Part of a small language model's weights.
Size: 20 layers, width 640, 10 heads of 64, MLP 1728 SwiGLU, vocabulary 8192, 110M parameters.
MLP neurons of a small language model. Each row is named by its layer, matrix (gate and up: input weights) and neuron, and shows model dimensions 208-399. Each number is 128 + 32 x the weight over its row's rms, rounded and kept within 0 to 255. Numbers have three digits each. A neuron's up and down rows have the sign that makes its largest values positive.
After each neuron's rows, "fires in" lists the words (lower case) most often at its 100 highest values on Wikipedia text that the model never trained on; "fires on" lists the tokens most often at its 100 highest values on Wikipedia text that the model never trained on. A number after a token or word is its count.

L2.gate912:152145097109092131124140071118144060118179169108141087146141130158151129107113098142099108104111142136084124106121128145143127177149131144147156175134162129133085122093096157075121132074130158111093127075112115158144141177197108112136079066155165154070129085151122099137105147106094077140184163111121176123153146132124115115137157123107122153088123164098154115190146124160083114186057145171148064156170105128090202082139147103148126119214110148139084149103107128117156083087162107126129153097121141113124073096117162120169068122126052154143147177125115115100117098120112136094
L2.up912:171151055151171099169136069131155133178179172117161101135158090142117118067096111191094092101102132156135122081128078134131078148144142198156168166152124107106122130054114094107111129142130163090079135077150127178113132186150048075134094097154082082094139098102117111139108107135091097128208109161117200133110124127131089062171186155111140114166099096168133086132133152121091164085100176140141131161121150155127140176099185137152095113124125105161097083062140103142178100120156193093123130142140073060168127093107154138125117097130135105130153173103124128143087108163107142160
fires in: "10" 45, "11" 17, "100" 5
fires on: "0" 65, "1" 35

L8.gate40:096120169125096158128126181115120128137170110127139154077081124142110133134114169113128139115108071091127192121171108166113115129109106132150156061149062153135161091080125156127149132142115131188038129148122091074125156089152149122107154171127140128159156112113082126136083105103149119109105154131151147083135130139181098151156166076109138109180141141102117195140140121104066154152120116178074095105135122144184135133140096142120143146178089094160156099098092093185146109130134123107133071128181112098095091141173136121063048085143115080124125091159157176142127111184149101114
L8.up40:176160147109125126104171115174147147137153152144109168092156109181132089118095114139128133155149109180111154090096152150138110099089196164146104121098066159111085143137116094124119164159111136084144096144118134092126107150131221101133111107094105157175087134098126048124136109172182108059167132101175164161161100134158085124116122126116159125127158102103109096092123090107204083165159124130156126117149166153108175126177126141140157109129176180109102087137049176070096133171085094112113162141139095145130136136113074099124116158088156145088121150160163157149102175071124095113
fires in: "during" 40, "over" 6, "following" 5
fires on: "ing" 30, " during" 30, " over" 6

L2.gate1591:158146145146153123060149119154086128111153106115126151109071167137149150120094112133133119112116077133191114147097141133161093212147157127128115135122151200136163094157118114126127100140195127169087164075062096107134118212094114114133134056154119120148138145142179155151129123108112188160114046174136058097086124140105135096121113212161134135102133082145128143139129149141146129131113095085135108120141103087154113140107095166138158109143108092145180212115133091141128058099120082104177159156178150128141118116137105149182148133153159107096067101056127143189133114152134111171
L2.up1591:106065155172111147092072111165150082122117108127177131201116182167105086059098149121106169126175132070162075072159155163107127137137107096141141089110165119133172186071129171156108173136196171088164175127098141111133125180112109127150126159054117135078112147116113154113175200098131163123154128123160073118077142082074196098145110133112072159104164096126142142171220116141141175144093048135105151111147100120153133186108157097092128101130124141151131130100120086135069122107084121135115137185147164106113121105085180093075141096072124114081082142155159098068161096130143081110
fires in: "the" 64, "a" 9, "its" 8
fires on: " The" 42, "A" 19, "the" 13, "The" 13, "s" 8

L2.gate1368:085137108151131144122156089113112114127073130111092123090124122144099166094098072138096081105163078173187177162053111106162240100076156106144130136095130172163220160119149159146145161153162116120161120116160140124136100116138118102156090087122157093130102126128134073167087135130141185152126198183140093143171057168128154136154144110160120140193144129166126099110086110116110101107123174096130080144139153152111124118164119110151133061124147153100093100145130125157081060147114152047131111162101094153098163081133186134127194147095149140171188119143129130098176110135122151145
L2.up1368:061128122143151152055130184140138128142157102146190120105157132128123111146188152097126131156111117117146205096127178130123143102067096105086160123110143157160168104142119105109175186137111126101126142155164085107145141176132129124166099128120083135138109139093132144161116156080095189116163176169155111130171167139146102180110103122096133083095157113149123145140120115170102093189083117123149049118133140117167120112106104098204140122096136162066100163129108103140106120161121149121116155108084091093147178088076157084129106128141165136116162157141137111113179060142099198153
fires in: "him" 35, "again" 14, "however" 9, "themselves" 6, "itself" 6, "himself" 5
fires on: " him" 35, " again" 14, " however" 9, " themselves" 6, " itself" 6

L8.gate830:105075144137147129142161124153139124148130065110102200123122097175160071122130136168109144127137153105124125095124129114107148139125061125115121132135085137151103110061166096173130136128103147148108103151130103089090136073137132149152110112145126084082165124084108119079167173173108121156105157068203130124153149108141127078154170131180002160111191174122147145094148124168110108127123138098149108112103131092116134128149150141094126107146116156087147116129072103120103105168132075128173155128097188147108098166101083058100141140149120129123114117133150128119097152094161149150
L8.up830:130127139158120163150070100160135096093191163134155153123138138088104111162112160186099110150149087118073133143186055151129144162170105159128082127139156132143100163140172091092099158131123143087142128149063091116069135122107111151086158127150174074101104121124110158129170128145172132154063165048141146144104176117141087097154137123141180178115085145126117100160198133150109164115085174161135158136130128087107146145106109129072169099152096143145115104085158098124146075141121141073153164119170216109125058154136157124082114164097129129155112124079111071157130117139145161152
fires in: "as" 25, "into" 16, "to" 8, "form" 6, "under" 4, "forming" 4
fires on: " as" 28, " into" 16, " to" 8, " form" 7, "ing" 6, " under" 4

L4.gate530:108150122133152158113098213127177083115087121140076137205153126114128098140092120088107154135200114168133148123147124132132085124098103135131123167070121138119149114110106108131136149069169111140165076073081132102135056156159124094122120108163124149076141072135126167135124179116180119165106149151140141137116113144138145164141107095123147094147094114147092105111139073137126147129112172091135122132159122154187096134132115143140062099107061126100159144092144079119111081121142176153112169062110115149171137122123183210156086113080114127107114144095081140078133105128177116130
L4.up530:095126111158118115122159110109131087130130124054104139178176110102165157135108160081126131140131145185143188109106116124166201101136104147255116119111095102137098085134126111088082116120151099168089140097106142113155109142148123157062144086143113106106101121128118128149137146157174126131175174115151174193113100120136182097109157137080086146161119104137123141190149200061119055177171133143106110118172131098115162131161070050124220108089125085109161162102070140078155124132145103146165171102095180165131180093131177112147182049126069146090146130164110175132116138131138094073
fires in: "career" 38, "biography" 9, "returned" 4
fires on: " career" 22, "Career" 16, "Biography" 9, "id" 5, " returned" 4

L4.gate1564:136151093073115127160071120154172113145081108185068155090096134132113145126135130145155104143121128119134115119122122137041094122078151105096145043110147156139172129158130137061170132143192087066124120069183123175140189154140098120100129060149136116134146124085122121105082107039119165178144144144172186140140156119111140155196114121142039181106169114085095148091166181119170174163046046092143103144111031083092147113150103115144081148215114115124175172096132172122102163150123152096118122121156123074140112098099148097103130169088137139130061173130105103088102125140130120163
L4.up1564:147080150063128179150080133115132148115137142128150090073145127145196118135128066159114109104074126135090075138103114122070109176173112150108185082130135147176139089095116146128153131109077085123153122114127162172163135162121125072205132109131156127110080175115144086111086107111079129184112098149108163097071111163088136133126104163129125139138107126144130116122111125119171188185113126105126160128161086177110068165097137142129153103087152127113090206133108141057105097127117125119185116109133088074158124137100082127119101125112166116154148101137089172130120046122088130106
fires in: "family" 25, "city" 16, "husband" 8, "wife" 8
fires on: " family" 23, " city" 16, "s" 13, " husband" 8, " wife" 8

L2.gate1403:135079164105133137108131140158175102112161152133160150132102127187162151069058101165119121164185123138114103106123137190127106177104081136149112240140152163108103134094128137110125102219148127163135150181101087150142190117138107148137121083085141132109124065114108160121059105059095098131139126101129120140064073080128092151197116126067129168142127159097187143111167170054070160155082153148070126157111080162085149159122195090147124146109132107140168096149159096100123089114140131109175133143048090155083174137098148127127162112147129163149149160164128159137057094186082141121
L2.up1403:152136161145107111153123106183148129136134164173112133108120109159136138114137126161116108113142095051127114111103149123138129095118140158125184191170134181106110161113104120099125133157137130143134167127160093152115117141151049194152215123151150092122094112140136101132123125100105086105156106092139135130116148147142095131198127156128176096130142099115119117138199192084146134146128153077130106093161148088107124139093224174184119148131136143126104193128138071153065072072148102104117086134055079097124061163069128135133107111138115145185192192151142148189134128120115122085
fires in: "11" 50, "81" 6
fires on: "1" 100

L4.gate468:114148213118121118145151139179153103157151113103180133190073088113126148109160160089095143109114143182108178120089172160088162135079153119139102150036124146179173125092092150131143131168129115129160188186156165113116082103084102096148133148061109128123066105130181094099131131116143130143139207135120176076141131141172124197117134073122109102142117127127129135141171156168160102102131158107124151159132186147108129151135157154141071157110086163155116125233128165140121085119156103151117121109137121062093114130099179180115072078084131143144133109098137134142191066188062182111
L4.up468:111107152198110115164111125129197099184127125153136188133088132168050122115130108080179142120133061122122133183082084096118101168139181133126180170111075126175159175121151107112056096129115159150122146130112128113096093169094091149091153152075167174088147127164119087195120106109092210093111170152129155198155154100117100117151173133168116092130088134066165081098141140051107105156145168054130119123105157125172108157164112156154155171184145150120090123148117172176103091119116165134103142116130143135089080077153184089082122188114096107126133130073172106087149077177162077118
fires in: "him" 38, "themselves" 6, "itself" 6, "himself" 5, "them" 5
fires on: " him" 38, " themselves" 6, " itself" 6, " himself" 5, " them" 5, " Pop" 5

L8.gate720:141131127145122161142097121155125124191095145065134146116161097114175064168093143145143120107079129080121131108146140127135105125105176164112117148191134178159117153145106087158195164124173116113119161191127089053069082119187080150204132123104103091098109085122105080091123155101103151151113126077170137123162181114107088136065110098165061136085123151126120092109147150175110118182144118126116108139105146128139110121093153127099126081090188056103187110121154149212092135141150083093122090155101140166172132099155078124067106161158088121153109097199129155134137103113143129088
L8.up720:156117124224132090123106173136138142098147107140146157115084147138174123105151123126146199153170074051143113118080180143134064135169138123111124154150140190084111138154142118152147127138139115156119134161157071088091073151179120152133128156128136109130121136156100093056090162120114199115085150142164137118102140152125134134091136097141095149159131107150118108134127157059137181186167107133093115142135142174142122096155063099150145095078160078128155168061172221108128175112126153123145082167148107121138120128171121088131187156138161125152078073143130127132056143133107144042
fires in: "of" 22, "to" 19, "following" 16, "by" 6, "as" 5
fires on: " of" 22, " to" 19, "ing" 12, " following" 7, " by" 6

L8.gate89:108110125143115162111074117103132159119126087183144139083113115095107147109108150139091123099132134162125139134069171134131149137053112107153123102164108096134141152106186121114067105148139161097053137139105079148114097100185057162127119175191114120151183085100114182144126103123145143132110066125140118181147134146131105117141119077074158146133107127154063116163098126119129117101161105078127142159096158159117103136092145084126100129121105106111147179130130083134115082081139068157145108155140103147102113160130078083175129152123141103082165138106157100149062114136073153104
L8.up89:127200096123164095102181117114074146150174119135169135123135148137119099093109119145137160168109083149143074086176124138102138094073124138159100123154137090119158058092127084126070141133178151084135161120110178074164169149113149136104085152133105155196122121144109122130126105099109096104213172186110188153118152131125124140117134115098106060126116155154145106155083130118202163149072102163141144151107118119046123165140166092130186139115118118095119197143128116115135119089141132144098086115154161134133139145118177114157128115169138110139096107127137116182123089179108129160
fires in: "to" 38, "no" 14, "not" 5, "be" 4
fires on: " to" 38, " no" 11, "no" 5, " be" 4, " not" 4

L4.gate1261:125110145125177115209187117113109155112113147170192122107137133158181173153127108119147169176148135113118131144064130059158072175146114091122098118122089101149106088094071118143129066103143131115117073135122104141148152162080137139111143102125115121126150099136125138150147109079143104153167134083146075140165127119155125177166148064122103145109173159117122108114160080102170166123105156130194161100181176136141159187113119196146105111071095146109119139061128137155145073100114112137100126138108152134104145097082077122125138072127102140125063118089154121083159183088043166131
L4.up1261:133106123088146139100101151110115110106146118117104084135100081122181156085144152112080125126129119073122110069106128121134125184171140111133150161115176161107113180123159094144139089161209124126156108116156078099112094128192140123122086133155171150166118159071125126140122180125150109120100178139148169158092135104140072108127165141160098154083097104192140166129155141110151129143117140132146124060097087123106164174166103158074169091131170176065145105129119138104105109155116136147148107123101185079126150169153130140097160036148103115158156145168062113117123163142212145117
fires in: "november" 26, "october" 13, "september" 11, "june" 11, "february" 11, "july" 6
fires on: " November" 23, " October" 11, " June" 11, " September" 10, " February" 9, " July" 5

L2.gate300:137170153110132176095123159097107172169166116144148128098129127128091117102135107146134155144159102114147177157098134136147152156137175165129163087129115142146154158153136190150126108126130139140119108102143087128129102219138178136098153152121121141127165108104120119125195160134111243172093098145108050068129181172129079104118173157100164047099131068156171170115166105147134095157102127098145080162152143140128096141120059047162116117206157202122175141122145047151164133153148169103147095123147171175126172137086127175154120099111152118103182105154148142040197164141156067156
L2.up300:112133089142129174103105203133140113113105139149136104125074173160131125122141087113180138156110143134114185117115160110109091128137158141170168061162124122107146152105181181096149092101163195139117132112129138078156136153121140102116169072125135154143189124059157139073137169146105188154096111119123091086120183137030123133147195092119144096118146113171111148153154131124092120203106135065107032147118117117099104156103141103187085135181170107114152099144165085195143145122081145100157109144145151162129211134169127157148129138112162141047186068136155113103202167161148083141
fires in: "s" 24, "his" 23, "its" 10, "their" 9, "her" 8, "whose" 7
fires on: "s" 34, " His" 20, " Her" 13, "ir" 8, "the" 8, "whose" 7

L8.gate922:146103169150134070172086149098166099071096168170130110129161098113150101119079152152150124088149153096123059121176203109046147163134092091113115131152137130090094112162169175064055131072115140219146086123123078057124116148142186129125082096132141163098105131148113155151108104111078124101093118140122091116144156178145114121144128054111090114138102075174099129153131102065186142149072128151071129135092113135107162075167132147100138132131147092116108132125081153168143160080134186160132127162112149137143117198141130142136126071108109091151151105142140093102093162156077071065
L8.up922:186115111195176140168101087093111176125102185117175107131140093172117159109146148111135114113110139120072164159147221166106133095191161119207119108106139166183104090142151110124135170150130189143140146091104043154089124110152174134092119123104156131128185177103148152180202180110149111072109143097149142125102114133116141104130081130138144077139140136147127118124126146087135150141136159160146124156162087121099140091197131169133162093060167151174029097106108124120153135118106086104086154142107092111138088070085074119128100115120098136127108128156097124082119088110105081137
fires in: "for" 18, "under" 16, "during" 11, "due" 9, "of" 6, "where" 5
fires on: " under" 16, " for" 10, " For" 10, " during" 9, " due" 7

L2.gate707:172160148132113155125111155103134149084175143165168183210103109103120161111103138172103125157143179107094084162111147129152116135139090165149136176180157116125142077102110102074154128154211180137121185083164182164131166116188069086137164098104153210156095139139111163184142128100106133113099097077127154097101148147131100182144126122107164116109136079072154159103148092067123135173100108131159118143142152113110084100139166103139154105141111152087125088114077089105099110131153136108095080130110121124134118095100120179119120075124103119153147148122077129115138142170164152089
L2.up707:144083092156101129123105121091162139115113119169119176165121147081127149153192180170155110180101135130090097126155153140099100106153065157158146211208149017137119101107134077094091175111238183121135106146116135133103162106172126069109170091112144211139074104134126116146106154130158108130133174141151203130088130135143162193144160096111148109133146111092169115127157129101116111170139179119137105161144189071158087105127144143150163123129152151077102136142109066094106108122170121120123091155156175154148142119103088200119152080109155169185169152092077137107101144161166145074
fires in: "march" 24, "january" 19, "february" 13, "may" 13, "april" 13, "june" 10
fires on: " March" 24, " January" 19, " May" 13, " April" 13, " February" 11, " June" 10

L2.gate863:121114085184102179178137099134132096150159102135121133113137103146135170138091156069086113101104121138140126115109134118145114110146104104108100072151074139081106115092153176128166140091161124168114202110167075061132170153148065158146119181161177131089070105121099101084095110098074173153182102127156106107087158115056104150128087140111120143208092145164151135051160148128197117163118064156110095149119105159084100167150106111134152105113116131160137095152158162160133166118134085133133164122118103169119151086201214131094125087093108208090125088133093155101111128142141180110
L2.up863:114159093153107143158106136139157120126153090109093131147105114159128158148081162150107117074118061143156102049124158110137124084170097128108121109138095189147079114134165093093160141105156127172108186087102070085130095158151098125119108145138152135105098066154104082132107127046102188132173120111084074108095126109080086180121067141099117155212129154138138158029128137113203065170101123151104081108139102140121136166140130111136157094136136154166067136119124175163078129126184147132107073138131105114103155056177214080088103092119129161064135110173142101076103118141138129150
fires in: "after" 34, "following" 11, "caused" 6
fires on: " After" 22, "After" 12, " surviv" 9, " Follow" 6, " caused" 6, " after" 6

L8.gate1163:094103111089140173077104148146142155121134106099131170080138173182129155152104157097116161097109094151050150138088116156123115083123128103168120105140144091124110121142092133114117144125119103137102127155183084134197111102150155139128142130149136131090124087113085134151129089136145178138166116118091122141152134122147089162119161144168123091113175126193104140161141156146132085184134126091156125161126103197086065121100120091085133200124092139102116109154149112122118122120148122173130109118136088147132164139055133124217113107090095106122183164164120070140085104201108117106
L8.up1163:050075148136160208095120087091109129123141131090174127021101147087105189135108146136123128056152119158110109181147060170135158064161155041150129084119177092138125126141091166107049131154137173163132127144145143111192075167115141132126142136149171094097120109135124119125084162163132124111229195124094132121110128141127095155086112123130132067116116089145126067154121109128124111161122138095101060123168132114151148166093164067057118127156142102155116121126157128112101119126157102132161105132087122134120075127070116156166084138139075148144086120153150155221106157164131113103
fires in: "to" 45, "is" 15, "be" 10, "are" 8, "can" 4
fires on: " to" 45, " is" 12, " be" 11, " are" 6

L2.gate1303:173146116091154139141109132094159159107144135180145131213103134123125201137062129069136150167088097155078112109122140097183141102144145129122102165091119148142062134146133122147098083161150106116153152149149089084114132139111142138132152068116110176118105117125106156152063158122133156101128147133135125129090108113149165133167151141154120142168088095133076145153143146076165111099124064121105093148168164202093180148141203159109120179137155169111169200109101145128104134136102128144159123133105114141160101143094160090173113074102136106100158082106118158146177132115106128048
L2.up1303:131127133093074176117113067068192157049157167192097182237094082142092103102086185156130171103114096124129154120093095111157169116144065145100150194108107137122118071120162155173108127155197130123158145091145096125137086126135159140115147063149123193148117126116133121128078156111124142153152140181174116175150149122095164149162148131123121121105139139116087156152100101125131130122104140063085148087183085148134192124128167138155147195229169132044164141139100132135117133117125124101127093149124090150176133111088114152142117116106126109102160128135046067166108180105128159093
fires in: "november" 15, "april" 10, "march" 10, "december" 8, "october" 8, "june" 8
fires on: " November" 15, " April" 10, " March" 10, " December" 8, " October" 8, " June" 8

L4.gate997:114131157102104174072185110063113132128147123190144117177083079119115138119127124114175149101163106190059149089140131224134150164108137134114133133144220188132102155132096141138136137132180122142145137153124121178078109061099110147097171134091127168124100145119116135128088118097111169135104141182145230108135102171114136127128095140132135176080168106138157146129190182075091103126090118141134158107200101180147074117131114114128135128086042148177150121125117072120118149159129101121159165113133106126082163132106122133113115142072093142142094087137074190102079158088095137131
L4.up997:180084080102130134137092106156101102189105128130170092175116208169085155150147095147164166086148136164144152122109112106121088087123098155110037128091129148115180121156169123106198149130153158148165148104174181123067064171103131118109220144149139100122112170082140119150113099180108134047094135132148190131135125179144158166141140148137066118163115114113148125140145179149112090119118140176144172103124148202083079163084100167226148126076073136166085165136138149147085155095127128181129192115089147050142134134092109151134163118120143125141165103125108122067095125077093114156
fires in: "career" 26, "team" 10, "goals" 10, "total" 5, "club" 5
fires on: "Career" 16, " Goals" 10, " career" 10, " Team" 9, " Total" 5, " Season" 5

L2.gate197:072158176092085116160162119097194088135117143118135161069144139083173111134121099081145156155124233123104153114145075143102127141083041096138133016158187077143090160109091153136143133107137178113051150087113150142107122147111077114099119135103082065113116128119164091089112134086106136158172091091198047107118172133127139088183135137092162056100200083045126102192185086136115181140093144020108177124152125095123106164141191124154184069138167144095163150134057124163102073167178125168119125089129099158063098152172091165137092104108110176111102136099142111168096114124123176112
L2.up197:124131192080079148169091106109147081077138131121123145115114120039157073123087148151138143167167184147133103116150065099091121121106050088156160033155156115141095161132125127129125203121123144124007106098091117161102073110118115113101128180089104111157094142160115124127123132055148107130155101169198108120147150102161131118164117109108148064085169061122104070151147111150108151138084134044113175165137114094150136109139190167143181082129103121081177136155124168120102061101163151178084157073149057163092112132134115081122120065077118200105100162113099087142145146143104145073
fires in: "she" 66, "he" 8
fires on: " She" 36, " she" 32, "He" 11, " Che" 5, " Je" 5, "che" 4

L2.gate475:098080114182194154139145060133147116028157181151102081109154154161141059130123160053137112186115096140085138119167078164118159119172142122107115123100169119170113140101144103074159145159126178132057124156095124203083118111137153154162169120137129179142124130131128207129088109150128159132089081201081127156138149115090105111118173085154104066091099102125131133139121134073067090201087122138131150120091193143142203135134148150135128076091136102134076124084096146140064160158105172188135121153139105150140113139104160114165108136136093079156099102199174108102143161169127112171
L2.up475:129156143204111138129124105144129138135133125098084151117128178065112161129172160173177135116180133084117181156060156153137128155179118151116099125118113144153144163116111155142112122082161180098120090124130178141144148117138134134067121178093081099127179080109138172094129131129099180096120135150174140143141152157120115142087075122116159110089135121106115054113128185133106147085135035111140136119147141098160121081161168191104132130106130148134192134140115106070057094142168161155069089105077084157104103136169133192172097097093116128144159092164084115131080105143099154114
fires in: "english" 30, "due" 19, "athletic" 6
fires on: " English" 28, " due" 20, " Athletic" 8, "port" 7, " refer" 5, " fast" 4

L2.gate648:062156124094184092118126106105155138113137113141140094180165196133168151174136143102117103153101119166123114140120149140156113110141078121090170155106117116193118086070163100134130154071097194113141108151084139133141104155143117101168076123159117102110112122147151099083197140076122099108162161157070114124187191103096160101147127108142142066109150143102118124143163075153110153092140113149126153101157089141144095134139102183137127142112156114133084135169137140099162071091086137108115087086085095119183151103101112143145142148121091198082174147153098167112133130090203102141
L2.up648:137144097144080152118170109148114117097156091109168107106089144140106203142190101173178135123142132097104145125153124131163112142108140117153120137121078120151053158113137139113109133078122066138146115125154149130125111149102035057119136108121170171141129080166114128188118057114133158128106103092144123142143098081154055107151140149147115122154139088150104082120087187104128114164115097148149090100064120127135143093179078156179160161121170145104082093119165122088120140109146163155167157175143159085138106085193137112103117144096185157084151109125144133096162131157103151153
fires in: "party" 34, "groups" 9, "joint" 7
fires on: " Party" 26, " groups" 9, " joint" 6, " party" 6, "ities" 5

L4.gate818:108149073110119107159087120135166148127123150154144076187139114123140117168109094127130163113122181122109146144158117071198127139149172157194148151122137150146119148080152134071083133098175139063109131107119087158119121134173112147160100124158136134092119150110166137144141122131108129116186166114134126100103148103130102149179153106125120088095151140111131122131138149095155131123171113110126128167114146178151108152112100156120117178151131092089043159097074094141108146102180146081108126096082098070138091042127090087125167071114085175036149119143138142138095066128073138206
L4.up818:072053092087078135136127133111167101105144103110136119153103093162122179128096111135109117136098140139115119106126133137104133153110121134149182100099149121139198099133156184070094124081102141114138140114129125140123185174091060100144131179196188132131168120193135086082142164123182117118149157127131086146116161150122174163160153089117129050155044149068129121091133118078199156157065082058150103136126127164131128109107077114116119120086135152131132147044139106107126132095165101126200106102062086035146120105130127153125149088136121141145165099112149100103152132194148118191
fires in: "21" 35, "81" 6, "1" 5, "19" 4
fires on: "1" 96, "0" 4

L2.gate1407:113141176146136112188132194089098105184150163124167150095101120168122171114151150163134148147121138070087122146102146112074205130101115096136133120155161142112093187111109152193094093149124153201099136108117140127153088103145141149143107066146141139123123132132078094123168134098106134127131121170159154178069103147072163131136113171123108131116115110059135120174168089060140174085109164138145094110137114131116157140127160128131157179123143130062167116140120097119099145172141122117151128145120117184136168156098138182132118118093169119066080137099108164156238115106127165099
L2.up1407:121155193114098127154114140109104087120151124160110133122125085123210169170155247157140146158089122090147155079127111110088176128079200174110114198136155117088134103084178124134108130141176129113109142065097147130188105125173183144113153145086178155146168100161095100112097135129144121132127097110128152130092128159151112152101144164139112099135144127125115176161189166136164200102133151075152122117157132089125108171117109160161173227157127103110131117137143083120142153109104190074108102072138124094145157128113130144104112171115157104126138117119094133122102091104166104058
fires in: "january" 13, "31" 9, "february" 8, "november" 8, "may" 7, "april" 7
fires on: "1" 26, " January" 13, " February" 8, " November" 8, " May" 7, " April" 7

L4.gate1586:162092146183112113139122101176043107094164177135133057157134121107138180143188129125086099109128157174117162071152098136180134125098103092117145098156116118101115140096112184091116117134107111178160144083176105112104052155161110154161096144157127156120138104100082102153127140157113115137135114102205167141138144112092103108107147100179176144153179105153084139095074139083165132134128160046157159194140107145124111125138142193140120132145107085126086095071157121171122095104153096175103168136099138071110040060133142093110178099154147123085145114136162115069134147083182176137
L4.up1586:143072128126110127141145073121061138114140164128173129120138136149111158205120086141117093161133095160132099092110145128205161127088114084128123137123176102095103093165139145144163157062096092140131117074110111112117095102099101143128065078170124138166068167157089100144112096113128125134123096096124141131095178150121079131109153110126103118157140076161104161112078134094164157170107183065054138211145135133162054130135124149171110200104142087116111117110117129157145118138108121116077112125100065131116100139107137074156172174110144136079201111133148129142120084147098098090
fires in: "after" 29, "following" 19, "despite" 9
fires on: " After" 21, "ing" 13, "After" 10, " Follow" 6, "spite" 5

L2.gate437:178171119086136162171148128113167040174099127091171142178128144119121111123100141110148154168129129140065061106155161105151145139126069171136122063133130161120153152148148107082096142130096101146107103098108197156156084168095127141105146121127116126133133155096116111119060104130154116154129168139103116134159163123080138111118115119120120138156181050138164184108144094108099142167075145096076160106156073155174158135144205116185088159138097121113116154099122134182157123110108136101156137116200079097147095143129127108179090120088113168132152167104136124162133163130044187103
L2.up437:033093111107123131110072116074143211168135124090131136149088147152138151115132078149121102164212107147107145114131060164100110143094136103170098033152153140124102146104172147099144126103199045064079160158110066137097118121128086175187183126154147110123133106124140131153149150114135132179153130149092084172139123142167127165113148093111166146138170108131177123132171098092109155077123204076109138103131175120104145121135132179163192127165116086147119111137153139115124073094099123156122116109124090163113068165141130135118134071122223121110123092168129089109107091131137120111
fires in: "he" 34, "she" 28, "hero" 6, "heidelberg" 6
fires on: " He" 43, " She" 29, "He" 20

L2.gate116:192122123192140104181092191125176071123159161139143137134112119102119114171067169156174130135132115171149145137148121117140112136144057145168126146116156119111058072149120117149114138129108195137171081100068175130146134139105117157109174116114121120119152147118155094132112113092111186125178079113171127151151117140117148151172082091058157137147107056122135132097175119154127159143068190129120093099103087108135134101089126104145152118056122167141140165102145121173180087133133135090094182148109118153154175139163142156097153080139128147126156116103162207099114089130167111138
L2.up116:135094152120108161073186122153099169139109076171055072125089142097088117064139210122166156153151173119101161119173101087126091152122109061187143109127143139096116113100151142107126139126130152080164186077098134180107057094136107111081128165154184153145127109106108103153119086140130136091128139117195142109117119138124131087143154115093060111146141151165130120130128108109120185197128148168158129118150122096144160157145101124133131081183128170169121138129069101123181088141077161187114126134083124196141140106076130122161128110159174133129148193116120133116097116066125118124
fires in: "career" 24, "junior" 10, "school" 9, "age" 7, "personal" 6
fires on: "Career" 16, " School" 12, " Junior" 9, " career" 8, " age" 7, "Personal" 6

L2.gate1218:114100236176102104139158147141158146161204113150098149177110166115129102134093050096135172085138148128120136086163141139114157134140184107162096165121106094167105086121152104200126160129139152134145144156078033165115130071118087116067150178089122105126147060151141148144107168073064172101083174097141111148114162099102122147140184166104105135119176117120192147146075135136162146129100102141134113120104109153109147114168124084153165139139140142151078141146157101074162112166144185106102115113138088133100185138145081167126093131157064090115122205140099108087126145174104141108
L2.up1218:132115166172102095118194162109131141170140168126112186134105150139134094140123116129140151096144181105122129107121123116131113126173190100179110145139132126149107098147109142190164137130139120123087146134099049113118096110095099101074143180095138092162198062173124137153126156111040156135113155110158128151098115162106121151197180148139063118106148093114180135140084156125139139117125126159136134096109119145136141099122106105161165155157157172194072173167148094073132137165159166123132126122145113192091133141132109130101110123142097134118056200129167092113179140151097195045
fires in: "such" 19, "similar" 12, "same" 11, "different" 10, "specific" 7, "certain" 7
fires on: " such" 17, " similar" 11, " same" 11, " different" 10, " specific" 9, " certain" 7

L4.gate1494:102121133145151176110095095095143117207136134132060169086104113144106105114170116124110169098182113087135098068131133125114079081166142096106157126152133102137093112110130156071154148130167149114105183121119110137167097106153112168103091137153165160127178150142145151170127193091147128103142158064129109075130102122181099135058158093135144099063167144096151139156183131094125149080108136183078144131153128135146144129129180152080077119117124147096194131137101093170105139066106156073150170100080122154112144155188115137149109118161073094119171114168131152120123183135164132090
L4.up1494:067124152091144107102119155123118119137093070135150127131151102143115147061152162123107165180125069130108143076173153170104086084077151153167145124156117174072138122119076109097164129141126103145137111155090187188111105127155183156121146104134149187165093107142109145134134127146176111063138162101133152120137153161128179132151149145189089165035133177095131134117070141133130146152065154168155103083141115191126141094164142144048108117070194172143128159095205145117060105144181150095119102178092117171140146073098072130148149166113116081074090153127170118157120127127171169175
fires in: "in" 42, "during" 25
fires on: "In" 48, "ing" 25, "in" 13, "op" 6